From a checkpoint of a small transformer trained on Wikipedia: vocabulary 3832.
MLP neurons of a small language model. Each row is named by its layer, matrix (gate and up: input weights) and neuron, and shows model dimensions 48-303. Each number is 500 + 40 x the weight over its row's rms, rounded and kept within 0 to 999. Numbers have three digits each. A neuron's up and down rows have the sign that makes its largest values positive.
Before each neuron's rows, "fires after" lists the tokens most often just before its 100 highest values on Wikipedia text that the model never trained on.

fires after: " F", " fl", " Med", " Fl", " R", " f"
L7.gate386:473442497519444567518456488511531438464509545449465497447495526466516507494466496481492569516544487460533499482526491419472407425430478573488472499549609497501457523495490476544416500500505466480519499465450458480552557575500438454535452518510468551492600533503527523520499463506514397477469424511477566460504483521511501522501445516428505484528513538535417556526549507463548499527568558524546499496554529525551469509547508555522539530569514528519531440436459476519538504546487578440542482484502473472522559531515466501508555537514493464507423514455481506496508403504511437514486461483569558450508475401599527451519480479523503500501496559536573472541462548517472580494469469529581537486504465489482441434490498520534602517486500513522513478514431461432521543399464463
L7.up386:544455486488535518485511501484455503502560492502474431468512454529498527420473444519568465464469467545548450462494551447508462495499527505546493498431507600543482482478495524472567486483533503423509494546473497551526545526521486502499564444489423537499393455474446480431441536454542573485579515510538562541483419547525512502435442463523440483471449529502552589507445521418477523517509508458536475517473506460532464478496557523508512444456399461500511562507561524510546534480505599513472548514578532566512454528547567467471553502481450478445438566495522459623504518490483518441599456544497564439493549577474528480421506476429472555501468525499585506482458537521458472509517539440527527503538434501440448491537489515542497494502558509463462505517490531499451437495450528

fires after: "M", " M", " S", "S", " N", " m"
L6.gate507:568513528456538487489429467477520544508481521450516479495477436559524453519584531480571563444477521567512603478508467537498503506478384523517463489472456598476517576442478447532501481479491440534496519495569532484468474542405520456443517502530504390495500508498486573526479533464557502514483528512446469460469465505495447507514507499532466588514548499505390430556453491457540448578467485441528554582499524485496497541526513510497531515521494524502458511517509442477434516453546470481493474466542489561501560605516554456522556487501535534469461525552456519481495515541568548511563522491492508484508522510502515541489450538491499412463501477478495513559462527479457442485476497531531489506510489483551479514401488483476498454462468536593524470524509490403534491522441487
L6.up507:574588533480483558522500528510527547533514467543529446526485486521500498505506479471529502512531478486543521513537519536564557432536431518553496427402414537542448599448496481534533465541528490515491499456475563464445554534457457516563492514570495506536482499545485550488579488531516572454479541478487574476504491568465450424468514484454565497496539550560493416524440548526550474519487488480551416481466487448477496508512475530546462481510437548533476463494491502451474579417530536595516469492538472546527521515606501545521519545531475514497542500460493463478571548575517576445499478489528502471532492525492510514495478442573449492522463533469530508533534472546461470517514481566499452476526461538513507526464498442466494481539494503505525435517534498500471499491459516

fires after: " r", " R", " sp", " w", " track", " th"
L9.gate221:517561450526498502516496538449477551522576515500474493495556521454460538491478473492534553469528522574545520435447460489505542498521471549473484489477493508515515565488554483523498443492579555471482470496551506477483572523536510387473480490499534518502517482493437529497527541485497481493483522430451495543504516500459544567414562455508507529427488497519425527468503553475477485451521464482581503462544482472483447466405433479448485459489442489423532548499506489475432576510523564527498466478491466548498479425523417501465469514565447454528438446512467487497540567492539490515541536524536555564529461463454514520505584527583524494526539456506509548474516500487530523493487499452482501601460505440454555469563470518506556460441477487488568534465519422565393486509427504
L9.up221:480547480474566505496517561438518503472591469542465516488473405445489479433410524525531575519455585543522538483562481575473483540474499456507566440426499557506490517531507508576465493484517494461557490536505539442517427540495564500553463495504443528538512540486496452560540511531487423469485468477516518479460565507537496493479498528528481575470474519441438514469495511523474515495500498517587450476386460507561518501444487426489508471428464482501493500542517498451544558495532550537496506593479482461535447538506459519569555418509529494513531529468444518505459445561544514488488531506543528619546498497485510527503498525506415429540490510571448555479470495451470476498435509477541480464505452484457535515495507450447488530466463527480473482509467505495508508487498523

fires after: "\n", " R", " r", " Mah"
L9.gate602:483522462451484501529459474466557491491482515462473513454558524464523487470436479522500506535551475514585548510497480518491509540525526533557411473533484445620540465504449484467458532502577504480423413453558552533461460466453497493522481507463558468493558524508476500523529490443478455539484495498518489547564407507549515471478511508485577489486538475475467469492439448492508504459475538423526459464525511504503527564526424577440455534583600532442580536483489412509513551501492533508547543493498465534553431519495468467506466514476422496501492427538436539483480488473463516454533521511404485470505464544524441490476492471556557472502492478478533427480471446551534475514538497509554460490486525447497491511434485554570524468481462491484451419589589483517576506511466528
L9.up602:494520434495508509478473453461499536505529442526448551476473468555434519442458476498524584513452493421481478422575495505532459424465537554469538468549574474529506543561499484539468424451490460545478523516494502501487526472436463504565504533481535553435513527529454426490495483492511445525520531465549458491551465407527495512506418533541477511502495462516471510498484478532519515530566461519501481517525507415455485526433467587447433421530530501495571438446538501470480517464459529563457541517571486541512440497500479572520455563541490479520503497435470492400460524490525484506420473509511527483467516429476565513574415540474492464458561495504537484574502509542511536486440471507467545521502479493505436547578529481544451491526597485508457563546543436495484527463484484

fires after: " r", " w", " R", " bl", " fl"
L7.gate672:538443464495508544517473467495508484424525553436442503492497570494501503484465418526544457447534485500523452471527533534479489481431441527540484523560558429500455457479523455555549519517595533530530430542489486460460475528453509515525484434469500513532489554490470556518514561499430455528459572475484468572547427522490529509522464480571498602462604518482470474518531513484450498504519518498567471558556454450500483484530466556502551431487495425482554488467501521497437426547494479486589527518462486486512486543501466534455492464520489514516421525560494494478535463494526461458534479482494561510518503482495507473477450478559542524535429507498455519498485385466500471485465582529476422525407530495446517442497447478454442473491472511517442524469492527451500543429433481
L7.up672:489454505447530448465489498483491498481550490540441469487503548537483501555542505495572405477482521503493463421502510481457544468489408526442547476416504496528483462463465512548501436489501538472517542507475481520496463514466534516581517470513538541531463548515477577486511493498479517472490587552540432461538504502503522541496493445546484469496476555545524501479500497513448528445588556548564429497498526411436521555486525550544504453488482500480590458512506516488532463474578491534533412498527491564437470524435507508432482479564418500551535552514514534464486548509530477546560410490494456580488521481503572421462484525508424499554461462508423503510554421482537445500443432454504522453494512438488496520483481480561516452515472439512465484552502551398471507572509497

fires after: " (", "\n", " \"", "-", "=="
L3.gate499:408536477508478553437527459506529480491494543510504501582515491527499524473504512493525466558505501418552522490543479481431503447526407428629516449527523462437518485485433558509508525552488483528478558505458499502570482471510521431534547504519532413508472492529468512491450491530469422507493504515473492465510530488490480480497422482474503490442526480536420453482504448535533549550457520470534517524501465466421520480461498537489487471554499473422484497491510436526527508597484553464466578584530543518498548459570478489420510545473478569472570519558415484475492607503420477544511499511519465498467503508576510572520517465518509551512443505455506520495491518474401520499494477457515533532473489482493507476455547570513506518563433497470480454522532492449553491485420513
L3.up499:442535513484489552473515455466527536479492469561505427481480494531508575453455529480510505505370539452516484484481529457447477456487501474597533533485488539554583469478499513509528491508491556500469554438557461634481493487500533460504521536576518470495487485519485597500455569488489457513524575488476528518497482514488508524461469589466533554486503536525410513477428503484511509558496533500521402499468503555455483458443536464476448506473539474484564545488494418525506460462412485529416517486499514593533545488556465451544398495512515532499501459574509498541471543486464517533609459492491510567543537524549502509558489470530506563447489473511494481523463500472423443470534501500519558469543583524477461571493535520485504443483491490465523476527499481498580483530437481

fires after: " the", " B", ",", " and", " b"
L6.gate426:474501415514532524469498477533497581422523484481538549480539527549445488495550413517511476473497471481520454513546569449473560533473574439500542523496507520495435515520468516455495512442523495546539469482503387479485450457527488480472466542491463510529523519489597482496372559519445507496488485501518564429529476505505524562460517533422496552479505555583423455531547472483556482552503397541539433542556485405558502537501443492543493452504468529467477536534494469493574506477575472463496523416451495445469572418477457554508457503507464429432515543561525563522561478463474489481495485492532498432567519545492520470518516489488486542496462476530513436454548490512585555552507519440532525500548514518544512535477519511453511529546487470508533506488491487600451576503531460
L6.up426:484448495515528513515508482523550510484521464489594567496513487546429478475461415483587510492478455505436458558503536511511558463487523494415513476530558485499506512522567468515487501446497488565528541535508478509542460462469512524561464554510452453503506528528561517527487547488523493536451438467533568509472526485552478525512505443498485530521458500496495458474488467508553529480525466462559523508483516529561456440465538587578455357583429536441435510541465492513544534462522504500498525503438452477514468469514445498489405535502510503457521553587537596539488524513504519451506488556577436452482499566455596503486497477557503489524457493490513438510516445443528540518486558504589505466580476571558522463551562408485513534534458503435597546445482475516445546524587464

fires after: "9"
L3.gate448:496462455536374501520532539547479459554515508580472455479511482545473433538487518456474514422475430555551479516561479528506490532467418500485547490480459506536464545427440456474517565480462527442502464508502421400524518598539552462455481484488465434457532573513422499499481533475507491509576546510456506550493509586517539520478478487489473533500513461477478560455458534493441425540464504457496459548518513524497498506478537493474525466505490497518533542488512490474536511548496469533543463493493452507485517550533535498527472552546503503581463510518418485565457523505550548497465481576553512473468528470542537499468476535514477552455459512418510487497473514487465515463515553419482496481481506520534495395541457492467490502447498489530429575452469505495517462561518441
L3.up448:554528470535486424510572465478475488558490481564497534452450483497481433533514525513490536482528419558518483487494415534495507551471407497504512534477507498449464531494535418518499555458569508455517509518540464436557459524555593450451548526476468466486481521507441490544432564470534490454544514473513529502485501539499562480505498473466460537452506483490445547499497526498461427506398505391454429540510510532475543521489532536456535521506471547467525519492479490515514481503485422517503495476506450583464516510498557501523499520525529472599513455496414479504442561518548461561475520481532512530461501442577548512426454562505554472467443474468519480453484490458459536416483551454469537497503494605515441423462507510506425498464470507497495619498499547434459454521501516

fires after: "-", "\n", " |"
L15.gate772:522494464503460532504507491491507468488569545537517544537487455498510471526489512446537419514514516465443540519555507508386488568613545486504479528507533497475528475491475494479509541459480542434517492484365531468467485519457502537490477530526577518473488523489499429506533541538432558505485498550529489563542499510432479464584499426528508479492472548514453532453575505426507485484496513496520499518489619503460490529502600472501477448451563439453534488468535471470423496433452554530485508525496477496463496531572499473486491491392507512523540522494430520416457403506459528454520506559493563498515482475529467453470521555488430523562519505471530462553578439442535429477494528422544460532478440505533539570514422540616567477510507566528479502529518486474526482503442540
L15.up772:495514489518604528540496478504519553549452516459517515463487590518545513547500489510502545520630500531429553516585526477459481517550532582466461518482503482489485455493561490564449562494515495479531472474512555467516447454459564445462561479468492542494472509521477503472472488513461515507464486546541478440493489529478479504546514476580463512483530451473536548543498521465527479448534544509495511502560591491569549486485577511520458583519503548472499517426496518572535501519456531509508534471494546542482556500501554531448532546509561530488450561515472518561528463554471515533535556433514483487525583501518476495493487479506502484469494500395406514531506494524453422467448574487572561539529539550461494517485436522488523515571446488530492488455482547481494499439486486

fires after: " and", ",", ":", ".", " that", " but"
L7.gate268:566480455452483429466556468507572510495512483474471525464487449518430536537606544450545421502467443450518511503541475562512509583473466556516531539555507518527459491496508529491460473423523495480568493512469521562510532564503411470476456546476433469511523556535452515536528531530483559448475500470491509476531522464475438449455568530515544473489472491495497489469550494546482487517490499491548504489550552447536481440472541454482486435582472465499524582490510511436533444541389532462532503485501537498462531537455494547496449448504497534461469476488499493503502534469538508489476515424443512475432485446530459535466529462499498463505450542534504487446447487467528485495602594461493493498616494485522547481518577508472540502520477468535584558544485526496552531443472454
L7.up268:489465439503564466481441533432473483527443462542496450505470499512476509546539444567546503577496485523568515541505448557515503495471553550430495479500504472501501491500513489488541510460550478540549537470495484533544480469505517576533480545502430485530453549530601483557438538536497467492473539447495509470494526496498471514495544410474437503557494589496488521517466456574497388412495473460420562421550525486560519473540532473464492460489452414475528575445486469494573499481475548511523488494479620502499493471538445450477505532607549469529483429498535497514516475507444509490472513492437518442427495458608465571584502490499487535493495530471517504478422448451476478495494415581525502482511526525485501464524551485569524536506529483473519549479477479518470500490503511

fires after: ",", ".", ";", ");", "),", "\","
L7.gate426:509441497522469530522562514466555555523459423481502466470586409481487540500594489429597521495493455476502556465473500457480514465420530508483539477510543516535485500468485512479452423516473487519516521532512541511421535483530504518532464487470487451548491584516511471490388532518492528522443451507496510477510478532469461514522578511554458491559451500508446467520518517526533545607522485510529559465534547464540519387484510439514454458457499513470445581460541456437470487438459500542461551450478551507439472504506479588502472474569485511441547397473518501493502440489507534446563534533516540473540516497466433536636499533442497502503482507547506524493552407517469450522558493501445601508540544553533580441513536506533488496528480534442512498477485486524493601487497508
L7.up426:562467458514473481494503510493482519512440456526398556402530440530505489430623522477597456497454456471440421458472495495511515534476496484517493495427481533538485453493534504522543429492498486557481513474431618459469510495474527519488525528545523526474557506503529482520542548518478436458470428449495472537476482528574500575446503485423482590529534498521482465468578568553493504503503480430539482498486498443553513420493468463439471450432487450533520576450618537495474477465491493499496502461425491476487448517559550540439461465492494449474538430470540528475505474472499514564452517500524517470519555503479458562556532493443489463527503556503546432564606509487540483591527543439525532472498482549525501510485471513522497489495471522471503484557516514447476462549525565

fires after: "\n", "9", "E"
L18.gate766:574482547504462504507539541452431546451559496508460490535475503549462562517521540389455493529515494542425446467563524497442447457591527479446534492494521461488503488438480518482561517519503477532464533528551522487511486487493554479518551477474484523497543489525495478454497469568542480476511450484453496510536528524410501490478398545471516543469559524451415520498484485464537503446437549476564531563506578438417521491441502544472553515503451491428511457394543506453484541428517497501534459461543536523423548475462511489583406478506478538577522538514474480498557518578541486460567546502426463486543505495434551530439504437512471506461489524556501498467410480485469528484491495491491483494582509446530496516462475453477505503540431548522439542464547470479502491510444468
L18.up766:489491558492510434514463497471558556537523503491504509502418493472526588460520533439500484548496416520481481379575458512575481485497520493516479522501493498462525534487512513448555440497483457514509494444552508471516527539480540499478548472553511570484477511468563532501499509539474528538435484494464443484543458472457475453554502539522491528541501504530476578397537485454522542511482528550510492486536514451442553475528580473487523570454590564426508436534551526456491468534452510482513464566525491501527472506457493495492497648545487497501506550538494479529496503473509534474446538522494471485573540575481492499447497575514514480559521486496463481552482566472487434561473555516415521528539549391559473496541525480431590461513476551503513426477431550520524522554400500

fires after: "9"
L7.gate282:491511503456485472568525534527498484599548481527499463529531461470497510515525590432561479525541555548517421453520500491492480529462484466515527539493435562485485514533505414547500534513462577479462536482522492501481556488486431444489509479538487490534460539570448483572448557443487565539502477450484443506536594524483574487556500546498568569581519411495526418496425443608453494499526461440561496503571529514485505531437526496461527530452514546432535556456497477491474500487474529541497487547548544576478520555569590485483457510497457519526486523451515463439514567475474497441527472446535493465445561455545500597507453534551532529558451478451497512444484560497469491496477482521566503519554467495547513484500478457466463474506535528438446483525502570443536516502566492
L7.up282:576468449546518547482449524455459468478527423492491561558568453499544482450542515505520516471516463478479503486487452530530369526465448500518484516520517533458533472491461458542444495507506462436579502582469462519558535497557424481536486438518532513490534434512445431513458476438519470519536484426503572506507528502459480526512522488496460459489554495457439474445523477564540504474457489452473461508546467454437500475520550503504481482598491534412447519517553511518515540582516449498526580508558519485516508502524520483537531527446545513500489471487409520411446586534519447500512535439534507562488537485494487591477482509474492524578510478490501571454527489437492542536543460463443475559541468493534535537412405549483590496514528462525557469453509432414521535476553532

fires after: "9"
L3.gate577:584529487504493516501459508488486463572533474520488533522520405468539410547533442459502500490550418565518510473534545649521425521471454410466533554501488451508462471494478467501489570485505515495510482379483544452544456480476541419510488494443535490404472490529436505513470502501474571521533489512492514464540533496477550561421515448505515565455451444478464478480585518559426543526457555506467478466489555512446518472451490478506523505467513547459508537488525576521504536502556539532533510462551539500516472461523589472511528481562488459482428520471459536506492530516488393504523520501559535444462590477456520532464472509528485533517505461471507496476475513543485477412486492496480582449489532603507429523462525536497511464526461507522557515401525498442521482466476494
L3.up577:543438521530464512564455584455501494536447502489458465453488532489587472523464444476508563464584503597604524508539479558458476475495418442490500544494478426502439551509503515520497467539474552462497506447479463449491485455471521488477523431497511537458487571504503420542495527441465581480463469501501489474499512532540529491460452529444517583483523448482452499491551503506452487447489517369549470506485531499509500456468469511474525514523504475412481544430495509463550452441498492582553504511477525506532525502470524501477476485519538552564429487447445538499529572550468425438506546585552455508569612468539514543506527470496472566494477475525564424508427481554509451452493468479500471489479557560419489515554443486479485539463526483525524489427491499450469476462506574

fires after: "-", " (", " \"", "\n", " the", "iz"
L6.gate518:464493407447495530458471470540509405478482513519541519531482488541547543519516536457495568501428470475471474492519478485487516500455504443511455510527524452504524484455550542519486497504532460505447452575551461513495462468521462487527523475482489467467487522555447549535444466497468468598448522466458526512529475518550512459472488462410507525502541490490450501468462421526580526459497442457503590574507458465474527532371493514477489502461520506514575446519472462535535483614517504468500471494514559508510515532483582440446510561463576461454524431463446471456467523502498466573520524488445456489502550487481500516551482493534498495473485471541534540514466526478512513480528503544490437463571501489552493484462465515521504552498514411546616460520586486634521479398358570
L6.up518:506474390464485479493520472584497590538514440485465583535495545549544555480526503491452495493401444492528479518495548521528433475526488475501506406475470542505545523515365504540464550488484489531534462550505503508536525573544573429559534511489526487503490470548460511419501473467507484508490546484466521537569422478524501465523522515489455395429494584463452554566413451495509478569552530543518557564474486608486508447554488532529473483501507481523490477493499503538480507472485477518537564535482570430540521575463507477465503488479470539511511536512530538473529522577471553502483485514481493532485541458477508527558511513470442570463478539508505498542465461546492421516587470476526543500491404511552436521403539478480498575523442499495497479510493520445495518454464553

fires after: "\n", " where", "3"
L7.gate389:532486526507472471468513541486444506490514441482496563546507527503537533604513471528443459532505503430508494517422527501516570499558514430566506519513568470458472582469439484515504480509528474532532446469474582553510489593556525509489445479505543490470570530502480540517540489507453480530493505501496480546595554461454524538574410471500424498544482504493392527421488424513522450526432556518567405536454527544498474478534528472481534542481437476471443448541510563465465526452496497513482508484446528449503469493510409505531472470529458446535519489536456437472460504485557464503496590509514521528435512509521533586463565510497594477519474558497497511488532532472434448470434512473497527536506631485460534478521478449422436457493463431532505508520432468422529494520474474
L7.up389:547477512477500450500509563462481470551453568488573452493478532522497522463463485488539491481468543428474517492567521520515483459550510509539524497504495433534510512473532545500515508457486398474501465510498547496546460533534580434499576537522524516485445503455525480486486563491510510511510522507455530449490518550567482535418572422529418528446408521501518542498449524488560541453542452539480470439523497453406539403540482560457511521543528489538505523507530480562463497563446516458433569542539506524482533487512410540495507558434529428540426493558467567521469496491568447460580543453459508512531518545496501539490526432493527460472525474444439499541562482542487479505426559523517517478510520471512475481476539450489515511483520418513483517546554569411500420491457546

fires after: " T", "-", "T", " t", "re", " d"
L6.gate126:473427529478502495464528478468500473533544506446463470480505514494557489436477492518544505536522625393488594480497581549526484534574502551515514514512543473446517535519486544529471476496427447506475515494470577530542405533522500452472463509550524535519477516488544527524540481496436514541470528436495446508497488569469460474510517495523479496485450549487448527510534530524472527469507555483528487478507484561528587468483456484442518512516551471513476582531448388540509567438513482586491489449543544536450502479548480438519459517474452498452546460528487516532519500475511462416595522476476472522487500479518604481485549466504435521511473503433461568534540509474480481500423582410530472581448483508518471479434446500525464436559538457550435505521472421425475561509500483
L6.up126:487489497506513406558585469512462563455536522518571503511510414587516528548504547443465500467494528444528491524515445429510452466580414497539434501530481511478398512485507522492537488491497429500496524456541540515513491470493470496545425525569518487562594532453455486519524452481556482476473540508492512510496500496522488529518513591505484515532429474493495508480551467467438523440483462443517507510514472578458487404515552584468548416483577535458536492433562490498433485544415505430463531483504517555486534453515425527499493523377465521440498508508496524483489494532504537444545465486529435539526439495503475492471541545400499511498457550481469452457435580410501483491535517459540505474490554486491500517466500534531475479485486491530468468495545494478453449536464464

fires after: " H", " sc", " F", "S", " M"
L6.gate13:487564549516474471454441477446474538470539500504526453526543456541488462457565493436491545454511482517449531446496472572483540517551462497522539516491493558461434411524545579573582558478478474476456497536490474422545520466517451487509483493486543436556472555472483506486484457464531517478428492507489474491502531533464488451468490557499514572538553505510448477454458551501503556529520479560490465562478486505463406545475538467517486470491488491560529490473580564529501516548480613507556481536598519504461532541540502479531577521447459501574531500501501544455557525526510520407539573542514419505517484525485497440450480510464486507453471533498546491511504568534515523427506549538499510485480470501506583533412518526535493504414464483560441437511568515469479538480459541
L6.up13:524560498452473456538479449406515442558476505464465511563560467489484493526573529423441493505536502533462574497419550433492516524547540479547491495450488474470390472517528555516543540457499518554554491504525548474485508418488535510567462465558548487584460435524543559532473553485503488451478459509511461474487477508463498484488429518584582519558568491521491469487508539508525508492537476569440482478512502459532465577552519525519431426451498535524493458505514472456492544471478524480559435506521477494471487501450491494524541461560515454526464502550443475503493502491550534494545559488512460454511537512434431544486522539447492464472578497529527515611409567518513476448491488543487421475415511488523516455524552534427448535453496444505488454487499517453458561509446493

fires after: "\n", "-", " ("
L9.gate740:509507487462497479515497454485510463581484457467445475500472429506579537538531490420515478579444509430460530529497524550483527494585528462526468527545430520561466473516400488563457500478489471492596439505473533476472460533463602543441552544486513499511447504508444524532534421467443529629479506538478482559502470516535495535480455531499547476487468532504454512519549505603520514506455518556506544500532548437589556450482553520483453566450555484429481545457471561524480546557537437472511570542519435527543477508523538397542421485476518553484564499486529498458513516453514453505492555489477495523451572461479534524465472538508504533545514526455510487447522499541467438432502503447535495511526506497526467523487467529500573436491426423554495523497501540527531538527493442
L9.up740:520552511457482487478479510570493414517526435479554428388541437517471526483520461521446499474461475476516484576472540505481565540474519483510474468521487490532566462481548489535454508503472498539540440481532563554530519493490500572513506525409471464477520507566497521587500469570451512434501470486440485492482576538492460569529548501488453501429455599572546548512567478502493443498538522495575486527552462461395508503483505551511542470526557537474493460546436511565519497554558525479457463581506537513583479457429449477575488521492508479564495468539487479554475488529535556516415473575444461500467569473453510468573470499515479529452485487424446508510433519509517466534511495535508489574534490473435470451454450479497441453520499442526492468534484514438531488479524466

fires after: " m", " T", " M", " qu", "-", " ("
L6.gate686:487549510559460504480465525460504558528550453458508461457407527457523498579579439479521525544449534518438478450568491534523526464482481514460455512496423450482459551568574535508427411450546522462493510519492466559554511480440549460468475539556528505491511484465428546465511481538441513503497413425522465543501473483487462515542553486543419538483522550492425482494492506473540450494546557502499503556474498457486567465489506478423517501471451562531464546394476484511495435487579486477448422488504477523569524555492555462503525540478501552477522488447503460508492441460498526574478559510551468529532523509478460435532531508505539543529509476466465453451450473463484521483464494520478523452532471501494481446509463445544460515484468399527512432488474518388509470510426457
L6.up686:495521523470500433557543481489522512518452500507494472481523495458455519552467518420556460443468497489547434461514499519578473406521515481515511505503553548516463513504425498422515438463477520497452546482459546536466455453466463497467442494532526566466485460521546528522445516507496458544472516481525571527485533443515465522366454503513578514556536516533505486536478466578515476609504472405581418524497448492481511533520471544506431484531515505576567550476549453513407516511460456476507518492493483486544494478498519572497460520558514453504472513553469475509535473384522482511517499509452508446554506490530518455488499465506462419468429533576529467457475513456536512481523487468517481554560518572544445495488526551510561510485486502450551469521457464421493522481461486

fires after: " S", "F", " Battle", " re", "S", " F"
L7.gate200:562509513528452561498462520469536425576471451490511549517516489514523430510493533461571501491550467442476500444466535461593540530568476544533551456480458566533587498474518552526615533431487473545466445476478456472492506489471482472450512436493455403460524484537546546480492447487443497489517514481519490516476572493468498537453460459522409542554504486484492462476511482480520468485447509471578536503445474449467392516479475462573454488536498405481517517456553449522474505510522468517526478492555456474508536574491521455565501505491518452489438441502427484508541528514596447480481544425517482524497513505471468547481478423525467411485477539463506480527499522483488531501477435605522446543563503502545484484482500546494540445473481476549500465487497484536557510547431550
L7.up200:467538444507477562508412452457517504578534484451518518560467496519520418471511520538580483518522507533488472422488468548497510491528515564490571529509480532477518533526510476498465461515567512486562457398524495524482577475573499513515516459528512463461380514573461535473490515549495491518477409537537508500520563445420510505471495548563473538576523585525495487472466519408488573494452489496497473484435579527507531507440543517477493543536601556461466475509442501543492507532548478470521505522525524456457505486463450505470515480521499468485514490477480597442516485555527443462503498434451540485475455520545503521441518509557515490445411468467463516463542473539461573497490559472491518490522529533535528521514500498466553515500504453552478475461538480462556568513465373

fires after: "9", " |", "2"
L3.gate323:486471473449461445616434558535451577521487469476448460470486539546528494501534493517450521494522418508551493497523437556499487503457436501549461553502521538486429477517491457497464577531456548521494478485494443500466542566500573515502503472406499518431476523459465473611526452510498562491486525430529511512433519479531541520539509485453403527542547446496503463537527504536424510480497510508501467478569517533477547474472468444546500447542550526453452488429504465571526497527487568508523521529585492566487500436498429506486522588485487518531475437493515574542439462502528439454461509520535498580458504469464469540463397455547495527522404535549548446512394490527539481410547469475496532555499560542479444555492481483484552463431472499531531505499449477518465528490490530
L3.up323:455497413463467450510452558525467452526461524432488469523519530479512445514499492452482476514491435507496518474522467574535512546437430485531532461552498572458401528434433492523508542547431546498509552543458419475434495440487537421479563430474509493491531523452469503566516523491464527484531455506541511422559536467501485520526446425453478481468514431527450478491582511575558466493522465527536533521529503537494560495506590503496498433467488534445454522495517507491561543476511511531493533482564424529467447540493546490495467440490523413484489558499453518515511524430439422509462523513510433501470471500493412538529456497558475518543424471516547497508518472505489500429496520445494500486520545533489410504502550465465526511492527464539498523478440536525584480437456490

fires after: "9", " V", " em", "m", "am", "om"
L7.gate716:575472472402518487498481488517530523473544455505479459527509460499529523551486535534471568496571559471503436403493448621497529518455509515534546497550436566519472486538555451485479518487492474544523503581443552529494438470505491438478557488504521518498511516573500530577511525465427482515502487456495448434542468480562530495462421533513576520535513507516446549467521485600541518484465499486451479558486555485506542526426495477536505521486460506451494466509503397519539477434511489579465525531530527563486546486496580504493538473474522570501475562489511568500539533490527498572566474498543530525491548480517500577546490484529540579507525471509466476478499461506465468492449583541585500495492497502446505531479532527509513456439472453468526530463567533478527432522509519
L7.up716:520458482499494466518471514529531520496488399497528560505507583536425468512490504471460519476472463463456553527488541502396591489424572443471538548572477456538492527529517530587511433541483588549480524567449499484503509501564519478484495513467510435432527509540497511528475532492492484536570517497488500456548464553526448478519479472498501510524468522570534491521535448551490523523490484394479468501396478547482421536488530454471509529460510528505476424488436536486526518442465502532483515533485520477500565417564522462542521396584477523523515472512448498496491481441465508479531539489455393503507541471483482520425522569450486457514510468476523557520429560519546420473481460491530510486486523512501534486556438522504470513440460513482467525521518482548564474536508541

fires after: "d", " D", " d", "-", "od"
L7.gate427:444471434454528494465526473524498533535414499537481537574527477540484535512530516488541541544496509445441557486486488435464477521497549579505461530506534439506451500475542498484477429449562515468566449455481499565540491542448508393468482403473548502486506459472571492549538519511524493460540508592506498456544499467458415512571521497545555446513472486428482470436492492449514513517483483491516496438484547562515589485459455461495564521508583514519515535514553515558490516498522472465481532533544550531495530505468432518493440497499505526487479519532407427558464454534485455460482522528549544601520469487560548538472434452523489575467491505441442586513542506472551496519470450497564513446451495527505437476425437489441537487483424461456454496487442464472454503483521541
L7.up427:466513539480481492496532501469492535553508453421421458471505425547472501573503488514494493529501519535492513499476550537546478513470476491483441561460494542535509575470467526495434538576500445443515556494507473467539565514620443483476481481511564470576506432507530376552500439510496523493491441477437523507545450479529533438479459521496546538496542509518476535525551419583540493511538534471521462520420468491494510512489464532473451484487526472508438610500527410493426526513442563425552421486457593514465535407534471530481494486493478476475508523474542452513441452509512500459513450529496549519515527530517479508562513579511444462543466552493456371472486480459563481510526554467489483534448557497507504536540478581545524458538449516457513507527475421501408471555463503

fires after: "\n", "-", " S"
L3.gate24:539445547597480541521521516483532535555528498549482534469536512405429474490494542461494517502545478494498489467505543473532498542468485445496468477474503454461461529489468550492446485477456402521534461505505516459478511478515539484450416523394463531536530494503433527497627500569577531470499525469509447514433530567560442501557498473594504452461445476542432494453514423549562445504513467503480554503520447569523548468485540426445509563497466464472470586512442534526532522396516509473492524498509556530561529444532446472499469460459484484487440546567439545493494513469485464457483478466491500454538560514427533514439590554454492477497535472474485455499453484546544399525476501437510557640500484500471509537481500474562520529480549411487501474505440482424575527483496509
L3.up24:506482510534523549512482527537409501519483541543506458532506497449436468497439507532546495549532553522505507482552488482515540520446546442552451451493481518483478500445438589470525486459461415456470549474477464438483499454499581505457439547434452481523468421526478432515555444489536526550491532482483442490458538539560472538554500512542436531447474451575507504490494427548581477502521466525503536494517459516522564480516574441445531523509470421473505549497396561498527530458512510441461488570481479517540528390488529459491477522471519496482426557548456489468500511488517492506470472432473495468509541493455507466497574528438465463515521465459567476498482435525517441552481452500484552610522482586492470548474467500525524501456588481546521482524418454461572532449480507